Weights of a small GPT-style language model, trained from scratch on English Wikipedia.
Size: width 256, 4 heads of 64, 16.8M parameters.
Architecture: RMSNorm before each block, rotary positions, no biases in attention or MLP, untied embeddings.
Training: a variant of Adam for these matrices, 641M tokens, 9787 steps.
MLP neurons of a small language model. Each row is named by its layer, matrix (gate and up: input weights) and neuron, and shows model dimensions 96-191. Each number is 500 + 50 x the weight over its row's rms, rounded and kept within 0 to 999. Numbers have three digits each. A neuron's up and down rows have the sign that makes its largest values positive.
After each neuron's rows, "fires in" lists the words (lower case) most often at its 100 highest values on Wikipedia text that the model never trained on.

L5.gate839:464479454484506470512438479512489494505508428525564590549510488522444553493559450535479471552452510452471486496383538479542505556537429551478530523560446473479418492478497467472470359446532503500505607519395630506506475550524514581503549446538543608502405594559468491598469546525523494550
L5.up839:478596578494605503475521421593510442522594468468531463573453454504473490500513547506432456552523559480518406460544524559511524476526507420619510448445466545542518489503493461500445486486514478560372476492492546558490529526442489523367491521459506520568416467604354459516472485540549554494
fires in: "she", "he", "and", "i"

L3.gate474:491498483606423463419497410494486462512462418512477498483455458484496415588591456457525459492425559467558485540545488548536505460490485503503573474538496421472597559535505551441531479554547518489581535479505508538532408459394531571487534557554531524483519446511526546523485509451500449585
L3.up474:501457505541398520521499425530580423452482407566449573460432471461500490460471497458517479555539551471448439491574437462532602427475481438493486516543434438489533561532557608489463571551528498505581498519513388482516517515515514539474488477502477513473590544478494507531559495473577478509
fires in: "group", "team", "series", "were", "species", "company"

L7.gate594:519614554529473515495493478453495635540500454554566516532449463458473551510522495537516469544535484504410623493511599480527497588555415577518492471508539555478484473480432398422460545456495535555476479441501478541525509357492528565532567468480567505521520417505513543485452554629516463521
L7.up594:508538546547539569520523461538445493561569504619495478538533472498448460438530368578481530538459470544610535482388547460520555592494428539566450462490457510464454493380452526555506488479521444567440430521459466496483504429512562492523672507517461427417497489474468512588430419494481502491
fires in: "to", "about", "chandra", "step", "for", "rolla"

L8.gate621:507579554543573381448461529405547450477479496596526499599521486524481430570544391531525477423471512402409486454502543504574486580579530412502506552525498548469605555549508537557522433512447470453455581502532461529418446482547565572464515526558554455499496501450447510558497471516563517538
L8.up621:474518487509408548473493500510421520473499444551477517522450554473489466437475443548483531392508495380530540428480484513509482546461413485536474593488529411339578492484471526594616479477536540534535473442493494485416429490573545478543484548383406475480501407578503481457488483445497476523
fires in: "was", "a", "is", "the", "as"

L7.gate70:482541580552459379549502469460579489473438580466518503466522499522524519467536508507530522468499469487487582483444538524467571412456521553540466521436497602537480563516514449521525404472442533516493572578502513548519504469593550424406504431572515501406520518356483563468555462496431587522
L7.up70:571513559535520431502512572530519309483447453585429493524547549521479566398482602513478506415554476493505520441478507471495504477522483582492504475538489503491467546478504380546560534531395536462552475506544550521537653533448503476420483401490485541436456509568460468576513415507444526518
fires in: "but", "she", "they", "he", "and", "that"

L5.gate897:443522455519523541511477450489441513520488446441480522478524571498422507483508479560581505503500452486462496548441499489508491510577567555489523486553501454532501497528526534448504419389584489474585516444449554545540495488525480581477620453598568415364487533513520434522484504530534536466
L5.up897:423522508378507525527489459450588444434541457476515522530464484552530402490520514578510457493491451471519451561533432525486514489535594495530456549520488446386492511432511529445540584513461542515596458386518589532408556474588518471474557434526559517477493481525528472439508482506461514479
fires in: "to", "and", "of"

L7.gate534:533564563500406511546486468511433537480579480429427506541542494563455552543402488493549560522445547492430506435501429433543490491591539533492542491452550573491574552494441580430453489488497455454434475525484505510484437420479476522499480534601510464477515454591459563452464439438510474505
L7.up534:559493478506536462506528427442553537488488538557470402614587489434436505473570522519545559571452545470444443480485482525409529584559494451490531558544462535521494432492466444494540567444465462462538518377531637529434465408465544519452519497510507466601576502444447577571496565434497517583
fires in: "of", "was", "as", "rating"

L7.gate337:518566443567610437412514453542562488462511508581581526547441465497495501453576472567508516487485463475429456553443494558487572503527460457502511502511430499540555541447561499473476451492531481538528545541441438510550533449429582460548533443527473520546483511446622445555534430446501517530
L7.up337:535502572609526489499555576526469423485469507432494448460446518556514419441524516511474552476434383442525491537494491527481518490485507441498582639558468669537505462524498406530446412547511530589477578509434498448643471537590480491500488459510505497586460504492479426470566600560437524513
fires in: "it", "they", "he", "she"

L7.gate41:445605618533489540472539569457502518506513440481457531502546581551476540547531439446484464469573502580545479485409542480571470472547418509460467536393466477560489491588499527531540477494397501531600414523491498567627596540605527502524490552491513430465439489541471554533492489591570492418
L7.up41:550488460478413475578557424498488487530470610520535442488560446529505457501452527534483472477496527484519421477564454464466496539463520488545491546460471528490491438465493591576467542444429507484440452516499381499542482468487483557558405471454569486456527460472449494521578447539475561489
fires in: "to", "was", "on", "is", "been", "out"

L7.gate890:499543493585512532466524558499510483553554396510514430464446574522521502507522459477512530462595481556514546506490513514586510471480427530480446506487513495494492506490481375495482504476521508565563451538512483550564581430489551466466594504461532506503283485518498506438516542539524488460
L7.up890:549545533539590499494554517530530505456539422454428515566505521514507528494498499457441465478535462478593515534444534537522412477551432457381489471459437476512570454646512500558523507554515455427524540409448560426516496524578544549450493509531483463487484469518531489537466446475513515532
fires in: "to"

L7.gate394:465551528568514447433537413525424510517495581419595514517517464577487443506461545495437551531449508481526484502405507546535506510422549510486545563500484508500495445523521435486508434442507500484515521427503531536546487468465523459469538490489501510476392552514482571506366478451518565456
L7.up394:477547562476466494427605422576564431448509480517472440492494473494485504551521601437538531470402516461396544499458536488467488449542469487523544465574480416539600534557515518550603461541552379496375546459493584574506692507494579473406514442551550544492488486442561458433589489487533481456
fires in: "of", "the", "thirty", "half"

L3.gate324:510528589464539571435606462542417492472560467527515496573468595587490529509525521564493509465510543578566518575376474477494474399522574540402486430475564464517513413547521535471528484424485534545494493541423466550554491471542452545537448571559493501568443496532554531497463504533532499432
L3.up324:401448533441568481493507521572530479434549551445505491506496509486599501498495521562530455454468485608550443538487499469503449464507585447566548427509501535506522346593519492589588471508577404516505584478485480439445459522561556463466577523529526454555452558468435459516509561533453498555
fires in: "was", "is", "to", "it", "years"

L5.gate626:488470426640529480553522542465472510526491450557602485562534451443453528491580455433557455498563432436443546437504479490503548548548426565538498464467536510499415427450556490501574549470486508535462409413508519463474431519574504591464554497543541529524525570450498657509490580509554553517
L5.up626:414476449558547529498500496528431510499450460512536582510603498499573509451554399502542614449580445532491555513487505424572429505551530475471500518579410481532494531450554509415550541534513464452515491517501505409526568531579510615528596511462517534546548480457554534475417519498536543474
fires in: "of", "spanish", "army", "iii"

L7.gate172:551418510438592311532455431506517455491469514618504407493573450396558490462521543425462484481555518526510460526511527367510559434508510502502574497493493415556540606542493536499502549464441441601465444516507491458470476398437556487467473415525536419597592522532535515560489477495524519451
L7.up172:530513445555515403547549536495423478511483550532469478572450485534557587450487518479408546546488513524466515510497498464480560531467482534441555546594501548582490514469544522559513525502409476530435591519455489555516616469478476422580480603463498484534416460463511481458470567391519453455
fires in: "the", "that", "such", "these", "of", "this"

L6.gate768:574522530513471539463473498569540526508523599519510433504497542490431433514538424501471501494502466488420455500452534424543476491460502495499571534463506506620449550479413463415546419416630488464490478507484538507380446516521534505550526366495461514445443504464448457476506542612427481510
L6.up768:527514537602426449527571609575453544484575458548495453567453414554574578421492524540528482507443580496485461482491376472451591532480574500541467478551450491579463496527503533513531450528434569503583464518503468495548577560470460538475552511461493513537549524477472528463500491461512493526
fires in: "in", "until", "after", "late", "since"

L8.gate249:445572576479468428415509454445462480546600500497533552512422589523548400539461531482468505485456546564477494490466474544514579540449528424560561482526474502473575377610477508579519566473471492459503467499450494496553526500517498586400573397416447480533495443473536578457507478490487592418
L8.up249:499576687524484479536532454496553453451488405568490509476507529579527532493504486533578619488482503407415483549573479552516577499600382452556488413525527540479484517478492534567477544437482424531471499397479428538521642482480550517439500555546497482496576472455427430495530452472596404530
fires in: "of", "and", "or"

L7.gate784:583480477576560423537503514566443480495540506592474449592526414486428572616551463508496467609563464439544455506558418377536506509567424549464439468451487516495455461492499508454594584490531441469450582461573558516511512475508436582455556485462474481581546612502477497467516487561424519451
L7.up784:537462397482492586499460496547517507537596487555513541537481498487483468469559424468549544461523421479453454456487554415506504490472540475488539506506518455503482427485592461483480469561510592368470558429494542548509498501499462562481563529497502535484546581493544472453530541485514464465
fires in: "in", "at", "of"

L3.gate142:462602547544429475428526439492489495504528475543529429553457468500486458521526467502469456476590437506601517472428445515481596468492568481445558467511552492626568524512478502486576518435506565568552433553449476571570476520529427487544497545517467569507502541526468521516504529488597567412
L3.up142:391499454502400475504483493491550467523501540476597482482461396574454447550463472598462446497457492494528394399516510509525547454461493408376563517505497501569506574540513478570520516558438538524572452512421450503526491522530473309454537465490505510461468486616398496516483637502521506467
fires in: "years", "national", "year", "punk", "digital", "2023"

L7.gate253:593525558463531466529464456485475497490542414575472489554597514394534513537524440504563521473503485599545448492487490558499559564560448510501493383487477543558535508455524412514492540476522445444394550502626527485524442451492488478458613468540461430572480458480479589463465565461455629440
L7.up253:506502502467458439422508493608588552540492508457481466556594540556487499540489422445506441518560466461504457511550448470607473489412445361516481528552464423552521511526478494515458469503445552513555443422528502525452565499366498562399570543481535511505543468570533549623424544400555475459
fires in: "of", "lieutenant"

L6.gate937:549494487486544436439503448593513505501495410492440390538509460472465540537555437564488464514631470444459465490493503535526524612499527365479523583577467409473508420519441486490417547451483555580536475417455543445535408507480520501461547402483546588513491378524483540501530498564451533449
L6.up937:459601517432511526454552507507487545565525502420501534537439420397498565574597523521473565434477459577559469524493617484515449568542530531575445489483510504527445511488601471483476449546584484524522412509490417519507505468602571496501520456497443453462499466565491429472530463536483433477
fires in: "of", "between"

L3.gate117:419450466410395592459538467514541530486544399520457564517439552548434515542484596530514505473410598552536478482454522516426488519450557499467448551500492489603538423616496499518500433513492432497533442492476463462447457534570444461441437568527470537574501400535510464551435459425493461507
L3.up117:451444508462405549538485457495405540536515484492577510480496518581419503588554517487476389521472566504586510526406597483486475565486491468467513557477530490477593419570427504463494380456526494508543416448453455426480500570577425479508458561498395579556439445514493539560490517485434557486
fires in: "can", "are"

L7.gate357:573475487528538441432520473397418428519547477453435513583479504516536542617528424481543512501584426480416460499562455443560473443538506445465535522407488595515581529438374426497549524577475588564504579466478555492483627512493518447438496470487529458574544576466508526483512557438481534507
L7.up357:477571504442455536539482419518512487470585499433422419479445457406483490525563386525501488411414487442524433585496485539534521475477552534480421521444559628467529503481509463469450526461593481501456589559461509535449501455546620498448485506545553438518515496469503478509619496493416573574
fires in: "the", "of"

L3.gate655:504507606524518478465493461502450474543487471566558486505440542530492465544546478528492468494479493472530541500466465402503578470581489533503514473475379513532498499534472533350535454485488513408506409521446508635494462467508532492495503447604495553529438541434486526540491457476585537480
L3.up655:583532565493504424462552546487586526484515579406580526473526431602456486552528449433509488518538532538587505576487429446489398474535570590470479514510446574543451587484465467496536508414505477442496469535496489516419448491491456494494458546588548519480453457530510558459451530507514533541
fires in: "with", "as", "or", "thus"

L5.gate495:547528482497424439483504524483477530528514554473571456539488544548506582618455441490498503526583487421388606493549452528493432590492470474555424515410492534498411447491465462495506386360488468420441485441528565523573518579489465446506503476531470524461523500416479556428485511619531494499
L5.up495:498586568472523544479359511509526554520534454542498441517435524463636563449466565348502454495589526442484601583540477439455461378498486526452509479534413543484515649544523464458576510441581448502460498471531427515497474520471497553497460523549581491493556594517488411527571414496532471480
fires in: "but", "although", "though", "and"

L3.gate60:530509554540424501555482378468508507524499545474493469539528532491548528572554508581533526533488504455560556461494508544524518520464441520541484489505480422416538552417496464454518434468517508484496512442502441424471539501488534376534549513603529497464500504490554693427517421511498566512
L3.up60:524402542560477514508572378482525448430583572612548488575535457546562559508565625495493499504513513557484492484513506458540547409435499515494449510506431581514480593560501348482434477494454576547488467521566491565501519423449489506396411509577546488491406552563430539534492484466490470532
fires in: "in", "and", "but", "prévost", "years"

L6.gate436:447539559531402451509526471540455482561517515469483494590468540394561522498482534405516455351548463657581531453494570457425482582511502521498524510409525502508568485505517470433469368470472445526546508501505538413552500452469529536463487443625483531469557454496545569475488538515485485558
L6.up436:509455471502493534549455461488493440474576509483498533551709463479490576582482528530533584481567492382438457456562531455456481461468478463484521484376488527459439584523559511491512418482379466485453507504438525610527488565501486420462435617547455501408544507484445564516546503472545564507
fires in: "of", "that", "described", "called", "considered"

L5.gate910:476482517602468508452452467482471578499492528509508591552525480435432586628642490469493438517540516376406485456480502430532447486497471493518504499525491541567435519482458543493489503505493496590471524477448496531559421483485526494379461547471518444447509546459468484500479453559601556516
L5.up910:495460443467504547495518513505545487370454538563550563463531365488596500509591442467474451502468532492493424588523504473444406423440491404501490489603415509531401572594535509525482648505426522518558526511422482403530467533486473509410498503476484443490482507532535540555476431533513464552
fires in: "father", "company", "team", "town", "brother", "it"

L5.gate324:485593521515511528513526517550419531521564455561452476474525506544588533511568460513534443490554429513435454463478510445537529440565491491468525515548494556476431600489482522448524471430396589513513550571456422456553397451561429490467449521583557522510454551545540486500556477480592493441
L5.up324:470490488438592468506612532505526437460576600491589517427569525485525550485562492579494492516426552524571454494570473491378484439516446560540527448582493495483428493530485471516605439403518559560553504446515476528317578517393498511511482472557602499489508500564536449406495453438507544534
fires in: "when", "in", "by", "with", "that"

L6.gate532:572542572470533545475592532509506446473527373501501489516508515583463458561523506477465544508497548494476470461524467538518412405516456475521491463427448577589381430543504464470595416458433509462592446593553546560543385410426419453508532531542464414461514541408398593451537465464485485519
L6.up532:468592579473400489524543484478482470517554529436523472492481475548433560422456473504482444551518526581461459518486486558505506496438546489503534526494511571554485520478462514384552538570385570528490530502377432440474398531509451472498526465483583559525487457446548472470486539542518517480
fires in: "in", "to", "killed", "until", "sulfoxide"

L5.gate538:469648549472487521457459501503408557496632482483424405542443479559483525587558464435548430566413527579513494492457534501525535415517519489470544449512498520485547504512567490451464462485482495572523418477551438534596497452456508617447544603475555477518400505492472497396413538493539416524
L5.up538:482567570517542439419544493463540470489605519518453486574494531556456568551565480494532367471430537483446501553517500526549490515496398504565543514514503466537549505512460459540397509508557369445512497505525494456514508546556506467397539543542462444494502454528383541519381581540479430535
fires in: "are", "is", "had", "have"

L3.gate961:534562515570437466484590521601455535489504467505405475522516413493461524499457460501511512441431494410583522503560503467437558522466493478596520474505472508549479590473416528535520386518475471506548428540491554501549422477514534455462451480476465477457500502481506523526448507597590611499
L3.up961:585533427536555503513465564499533528463504503592524553480554443513515537499498489485445527414495425464545550470476447485521454520543579491471437530495575456481520485568506486536541464467486526564558467578574577571513452528486481542453535514504446461519534586561586531598440513455464463515
fires in: "as", "of", "with", "2007"

L5.gate984:454516572480451533448503484451485514515548490601574476497482508521521577494597511546503421504481538525550500526494532549444500508476485547508538421564535525589428513552481543514537451418400481508558486568494480452570547347515571552529445547510496488552515595420563567499416532482559443436
L5.up984:493519507477471570435453505489492345535536509555403523381527563449501537533550532481438530491478530526488487478458585464472609506512489466554458446529531524559518541577450583478550462437511567613537486526518537492438547439523453517589480537515541501392555534407427526512466568517512453384
fires in: "when", "as", "if", "since", "time"

L3.gate679:521619571599538469526462453510502563546475507489543587526517500489527476487570439534377371493538445446470529418554518424500554553474457461500579444553471531434557538458464510513518565494464575502494556397476555431547493497541475584413580432511448585384493472580503412477499539516433489542
L3.up679:449542494526518574546460460485513502508451559470474558455506459508609497507555467478493461573477461528497514438629472438475508496399462458568523504520479462377507460501496470563464625554379572535546543435579554414526519511521496473492585500547546565454510545593507413536518553561383515576
fires in: "named", "played", "history", "served", "selected", "signed"

L8.gate225:431526509501484435494502451548562523555514478654429489541488448483530558477573505509489457548436467374526499461484455453542510510576538442527444459412505502510510601555485563492544452489473538555488561512476607480475483471496539500421531506437451535516462468503458539510458525507440523599
L8.up225:451462592454556549540519460423551503529486571530492528491431405466586443550567541535517431436542511533549579570475476459475554518552497552537547551462496518467468533523455518525421442431520512499489439493559533485469354493589490492549507461573518519424476442521571533503343552509546516451
fires in: "became", "has", "is", "was", "had"

L6.gate828:490552571480443451478501507500369507496500567464532433487388526493458487512483466530487484473395490490561571554482421402583464487558479531402499567438511528448548510586406508475555410462476417481458494527476475512497532447620488515564465386607566592483399440466417530456485486554466525423
L6.up828:474499581446476456459560465440376380497520561549477403486544602506504491464576443444477468471547560520520456500525577461505497513509458505477507575482529533468558446551512494517479484426503501504461508498588515494479497449420445623471527524541662563517434474468487453499547528415472497465
fires in: "such", "of", "between", "wetlands"

L3.gate764:490507543408541522553549460496476583458516434502541571536549461572474557581499542417450537450536446582463494527435586482579395476556491502478551479500417505535465509479475539592568495508499456444517480489502435529556501553519510575438413557474493498506524500510553534467516509579655522472
L3.up764:483501415497555622542442545513405513463476497503481491507548457390469555552475534520588478580448534535449556472472504503501459465490513489546586484574495454527541547563473436478445490541566522419564437543521453465548435587475501527532543430505496454490467516484560446524479415514525426473
fires in: "family", "side", "friends", "enemy", "third", "from"

L6.gate957:485500558503521483465497420559442532535526486512542413510471512422510537576568519417523467486579578457547488501511583511465483465504495479532526455419477493458518453536458457490531511437495512455569531420486532539606516560448506570433581426466526562587522550523621547441481461529471621467
L6.up957:556432495407382420568578503466592485507610504493569448534572461555534370448456413551545461541501524550544429512561420438498468551454491459476494419459494519488479523488458439430559559528487514474448483480565530491515491473390485485460483520508593563596454482476413502521402473561488562551
fires in: "by", "september", "she", "was", "he", "also"

L5.gate536:543466435531584585456511490517516563431518432476559564538536464496476512653530533483567511426517434511563484530493471523512537496478509501553693385557470559555484476569499466559582450496551468477503524586537491470490395527601544452488532511545564474510514588474471525545416572565576488561
L5.up536:407573486425494524564492494561509566534572464480459526605471474490474429502580442594513496456461469563502490465464530439510493561433421548546439456532509439426494505479483528522471585466489544433524361516477535549569509477583515570448478579545358454513509464517536587511429520463523524609
fires in: "is", "are", "as"

L6.gate503:449437440482527561460554543566464583489511502412558400501501545517550495527578490493526513437465435502600469556438598485502482417492500512469472556522493429520557465490484474507522605459518464557533484540426486486636539475527499488490648536529465514462519487472551526481482573511509520553
L6.up503:587558574553563462431507498467413564498435413443473455470471591532571534519531561413473558534551537503488574601527499448503550497504464465521530488493385389481445524469497507450592461338500444495517535478506584520517525459519524511463503527544497498473540585534461473409555434513544534462
fires in: "to", "of", "from"

L7.gate998:500523520551433488433598463477567426513456522453505443439487523607512511482454437548510478485563441618466484495419513510445518538456439486494503509485518472475443438480493490488576450483583458466485495463535489537431486514551512508464539468533503545439508507481516534534533572495506492469
L7.up998:454532455515557501467540482477506457464456444484460568513518643509504503520534438473495592529534494506531560517536522503516577533510541483480474590474447513458602523573532469566405577498550385548540448519555451517553618606551507507509548577481504479557534565452455466520465444461566511504
fires in: "of", "liquid"

L7.gate642:519574440508421527562503498555501516483543504547427504531504553522511523616498564537491465450424531494557609489538492455362484539584468558622457465538411533574446557442463513548531461470511470549562456529482482532427566505519505559528407477569470567448462578537510645464439484522551502447
L7.up642:520538465494481584541490425586457510430474508486496462594464542526524567525469579490502524419415641479578548548536437522414392402578454533566519485519510469470557514550506402493557517514539519448509456474493560493493536571457574450570462421526542537536515483455623539416501439485434547476
fires in: "by", "as"

L3.gate229:566524508520510528450545485595437499530450427521490426483455535612482543570507500555547436521458512472494421504385505456446504573568515388511547434483528447482551488453583537443461463438536436506492521400541616565525527482565484520504627494616436467472506453524545524519485524495536453467
L3.up229:410452492466431456500514493428502465492540513443625499484403514579649479494532521499487521512333527523528489544510534452488528555473501469501504609526496483460533516564614567475487508461459420516435442509513514546488626520500550517560514410617425491453497526504463528406580375481418462493
fires in: "of", "opened", "delivered"

L7.gate320:601521527635534495517529502517546495573508514441502453492519520485478459505458460564538382445490426485503491464523454448520533544565472444536517394426450415526415474470485493426530451494523575493518472521523583476469563460540459494449537395550552568437518442510440534446525579540444504515
L7.up320:459416488482504531447393556448466475521506456526510531513483506468476491595559462496544377636492518521453568660539460423504433456439405464557611511491514435405501402503522478519518522524456445444593580541611544520544495541468500531334409472443476545451572597487540433492487433509469535533
fires in: "in", "at", "to"

L7.gate776:565491563521505383534485562452497539532372450537594503516544506602521570453436528549446491413489471570428399483437517505474514515549481519601585536494481429479436499498466460462479437386424500472525573446447528468373381483496496489539480400594539480457528386489491496432456483419542556500
L7.up776:595464542459483456470512556452458447473559484535472538510598437488523506520504433480612439436504488499443508494478527483425502478418542543469531462476505473571426557587506449467518445429432518420412462572463523457560551411522492419504537472532508510491541516424468453475543490503521524530
fires in: "that", "of", "with", "who", "which"

L8.gate747:496529552488483525451504490507542565588523571520524405585425526483536529561514499465508376480500489473535548558512501440545475467511476438558478521521456483546556484542496446469520491460503451562515445487476570556531586426477591513491548633447545441592494465508491593581478493425341569412
L8.up747:548511502527414512475421432490470414472567473496570514548486533573427572472515503515528545475569559495403472434495487436511457541439449498453527517545434614354533521506483541485440466510519526524524568423475522591488582488548476474488504392552438526552513536529502541578524458491448572538
fires in: "of", "for", "in", "and", "et"

L8.gate390:470545507509446502478628469448499487580494516531473463599490562543434407560495432512516498489495494487522533456481545438530487529477461487497520423545392487519389402370429497499543471435435583602498451534504502446551603516526522506518504507490544418434474442449464498517465547617485608467
L8.up390:494471436518473489518584548495465496524487446505553473626461564476464466528450434546440478481581453585535567519478661514528511563472469470524506488470590435494397440558476520442574449431462477525493538466464403424435464525592536579480550501561493451504458471409399530485516577565487528525
fires in: "to", "of", "spent", "from", "headed"

L5.gate925:585510566622498499559559538518490564532510506503474392521509428504570477546497444496512513493518466468520470438520400428509573456495492496529484433413471462458482474563469567501466472496493481433534506461485511460565496632433460530543619426430513427424447556508566599555459517484520489456
L5.up925:479472397456465493504527490556483399454451480482464504535575521489485511479483548531575528577449480540421540476490463558461529546516523490529535532522546547429439497578595549517491491558473492474516604506544563532506422466445563405500490466563540414559623471519539483407407537487532491532
fires in: "as", "of"

L6.gate358:495531544466434492471564477524498510514546513619546464533492473518504563471503428575516458433503541490476492561481483419482639457524555476492463470504478590483509596548440490399524535480456452586470475478529395451485508554504475519434461590527561483402521507429518495533553524489577514424
L6.up358:451538559380568582576443458500441468500543621525535471528538484581499492543518495417466453534522518456551512621508521526509506407398426474511529588535535520478524441504522442493508517521570440351518525484500367500501444488522475489463537575537475510618539594434445466461489420482513551437
fires in: "of", "as", "by", "for"

L3.gate642:471484577550458500395508519572528523508578499459449493496535494480511426435565595583533540467466562508509464417470518546448520535626439622505479485487538506453427552599495519510493486491521551543502381418461515475540464512461443562452446410488569579502579449470556533541572474516449496400
L3.up642:551486444445546518512518474510507460520484549484489465481477466550439461495548541489572424427402507381535532507474468470473478541448555491564478395526541503503480532358453498513486441454449420473559498588501489523543538454544536494507490436464429532449407458536493479557561379438568478410
fires in: "s", "of", "pairs"

L6.gate383:497507486481589540540528545559485354518518418495473594561459500513532441494433502465482506462494541548556554487516523529516442458463512448459559493516419513521550525572462470497479474466493484464473510537514547556445508534488596479386523350526538539430531504516538494479470549553432495514
L6.up383:517535518573586516450571507395545443504479507445463401561581515567484561530540417526524447488495519503632457512454615474475503511551430494566447546530389515507452496365518586526453508431553478516527455438557518534499478480544516432423508442538503555538468469498405512512394535504535511500
fires in: "have", "he", "she", "would"

L3.gate945:426474500543504479453543480498505457496536551579549466494405477557516455513542475462424386452531435480561510444456568572503502477440498431491546441481404431403524451524453482519528447575465540592520469461484473489514456544514493577502538526499545531505512507470467524551540547541488440535
L3.up945:477517485573428431587514511612517511560463543505464482600472543597423446528407466560521446465490479544516523429466517513561588493459478480475581447482499507491397587569473442502575424506449488503493404463466536551466542440538467495518522459471496503544386433495405492522516430551523450453
fires in: "was", "is", "year"

L8.gate809:445592505619539501517579457471512484511487446533519513567535480525569466549632434475488431489380466561508475596561493467497481515510590407458535490535428514524434553522454578504539492439558439535471550390524542480554532538588478442392502477533519474532513505484443454456453493556473577497
L8.up809:557419488387458529625499563514561501481531540499422482523473481552461509452562381536449441433496513608549538457500480394469461482452507467502434490468507387498540422551480428450488388440460561511454429411504570501534508488521480524504481651596498486446514457549588494508459463461422560475
fires in: "it", "are", "is", "was", "remained", "were"

L3.gate800:514440482498491568517519475467487489493589454490522542534562475465562465508597540439555442473474519502477468525519485396463476512503418500458506547530562339480454529555491441413558506568552434394540476490453459449477500480613494468565515477568490474512470553522469602453511465493473386564
L3.up800:499425493479487457529380569506536384517594516489532530493524504554526370477511443569543487578468519503511445461474412481488479582552456382514508490455462507473595448491542426561420450498472435567468530445555487467413587508469637480457517481525527511452400491456416475491534504431547545519
fires in: "be", "von", "bei", "probably"

L5.gate568:480574586519548479512564499507457535527446608497509578522502540411429528513587464455473494471589492425441453535580528402526548466484494465478526482412549512598505575482368422385499497485527448578484474482507391534570477407458539433435440506490550520487517537463445473417535444476507618407
L5.up568:492502567515491476516528590539475592485537581458480539478637458522473555486502457450565533470441510527535490445580466458446399511482509541553544457461499539423496534499527489556460567459483491490556526484495430476636466505443437404417444421439410477503464521481492594373516453549563564447
fires in: "it", "which", "together", "married"

L7.gate648:467510576570526408481515510476526436466492585505424485481502476487504615508535582476451514437485467532549468494446540387535460499515474494532520500554452516475437511492479404478489474441571418529508571431518513543409508485468532526505423473536528480509438516548500499501474508528524521456
L7.up648:465481528586454541426492420431583440466504548648414560365502559468533512512538615517481514552573522523545440488449560483503519559485568438486495445482404505568430574530616510533526552505442486536462514507500525500535503503501466528398466549514500444468536602452481420549553476459484530482
fires in: "that", "if", "s"

L6.gate246:531453512543548431425508512437542486528485508577486531449460509415568508482583514411387404435578542543595456536495479511436454484495373495437488443509507456543521449516494419454529576516530539428568522480437411468518531378513447557437522570453484561474440550553523515510503483496499518447
L6.up246:523469499468570484581508511490516493585483542498517410426625492565518514418554448524458493503501550456549413510439514525515528606549408490494583458449435606526493547439544447551582515411493482469514538435504547507489534502452530551500584424440470537485502504547428442459548521480524485531
fires in: "it", "to", "which"

L8.gate252:627634482525467488481515465559439479534557468486538427571411601443562477454506569468463572473492491620483502481502562433636510427533479478493488506466555416571526481540350483424508554512491555545516410475523486481568540465503494487544533453540514491509429503549520610557502426527464534516
L8.up252:525545497511528504412557459553471540576546547546475433528537542484433584556420512627522467462559523559568495457522576550471415486495447407423483420529474499469416557459490462506521413483488561517475506495422533587518538477468543471475423444513517570450478475350470446546441399548496533495
fires in: "of", "to", "for", "about", "on", "in"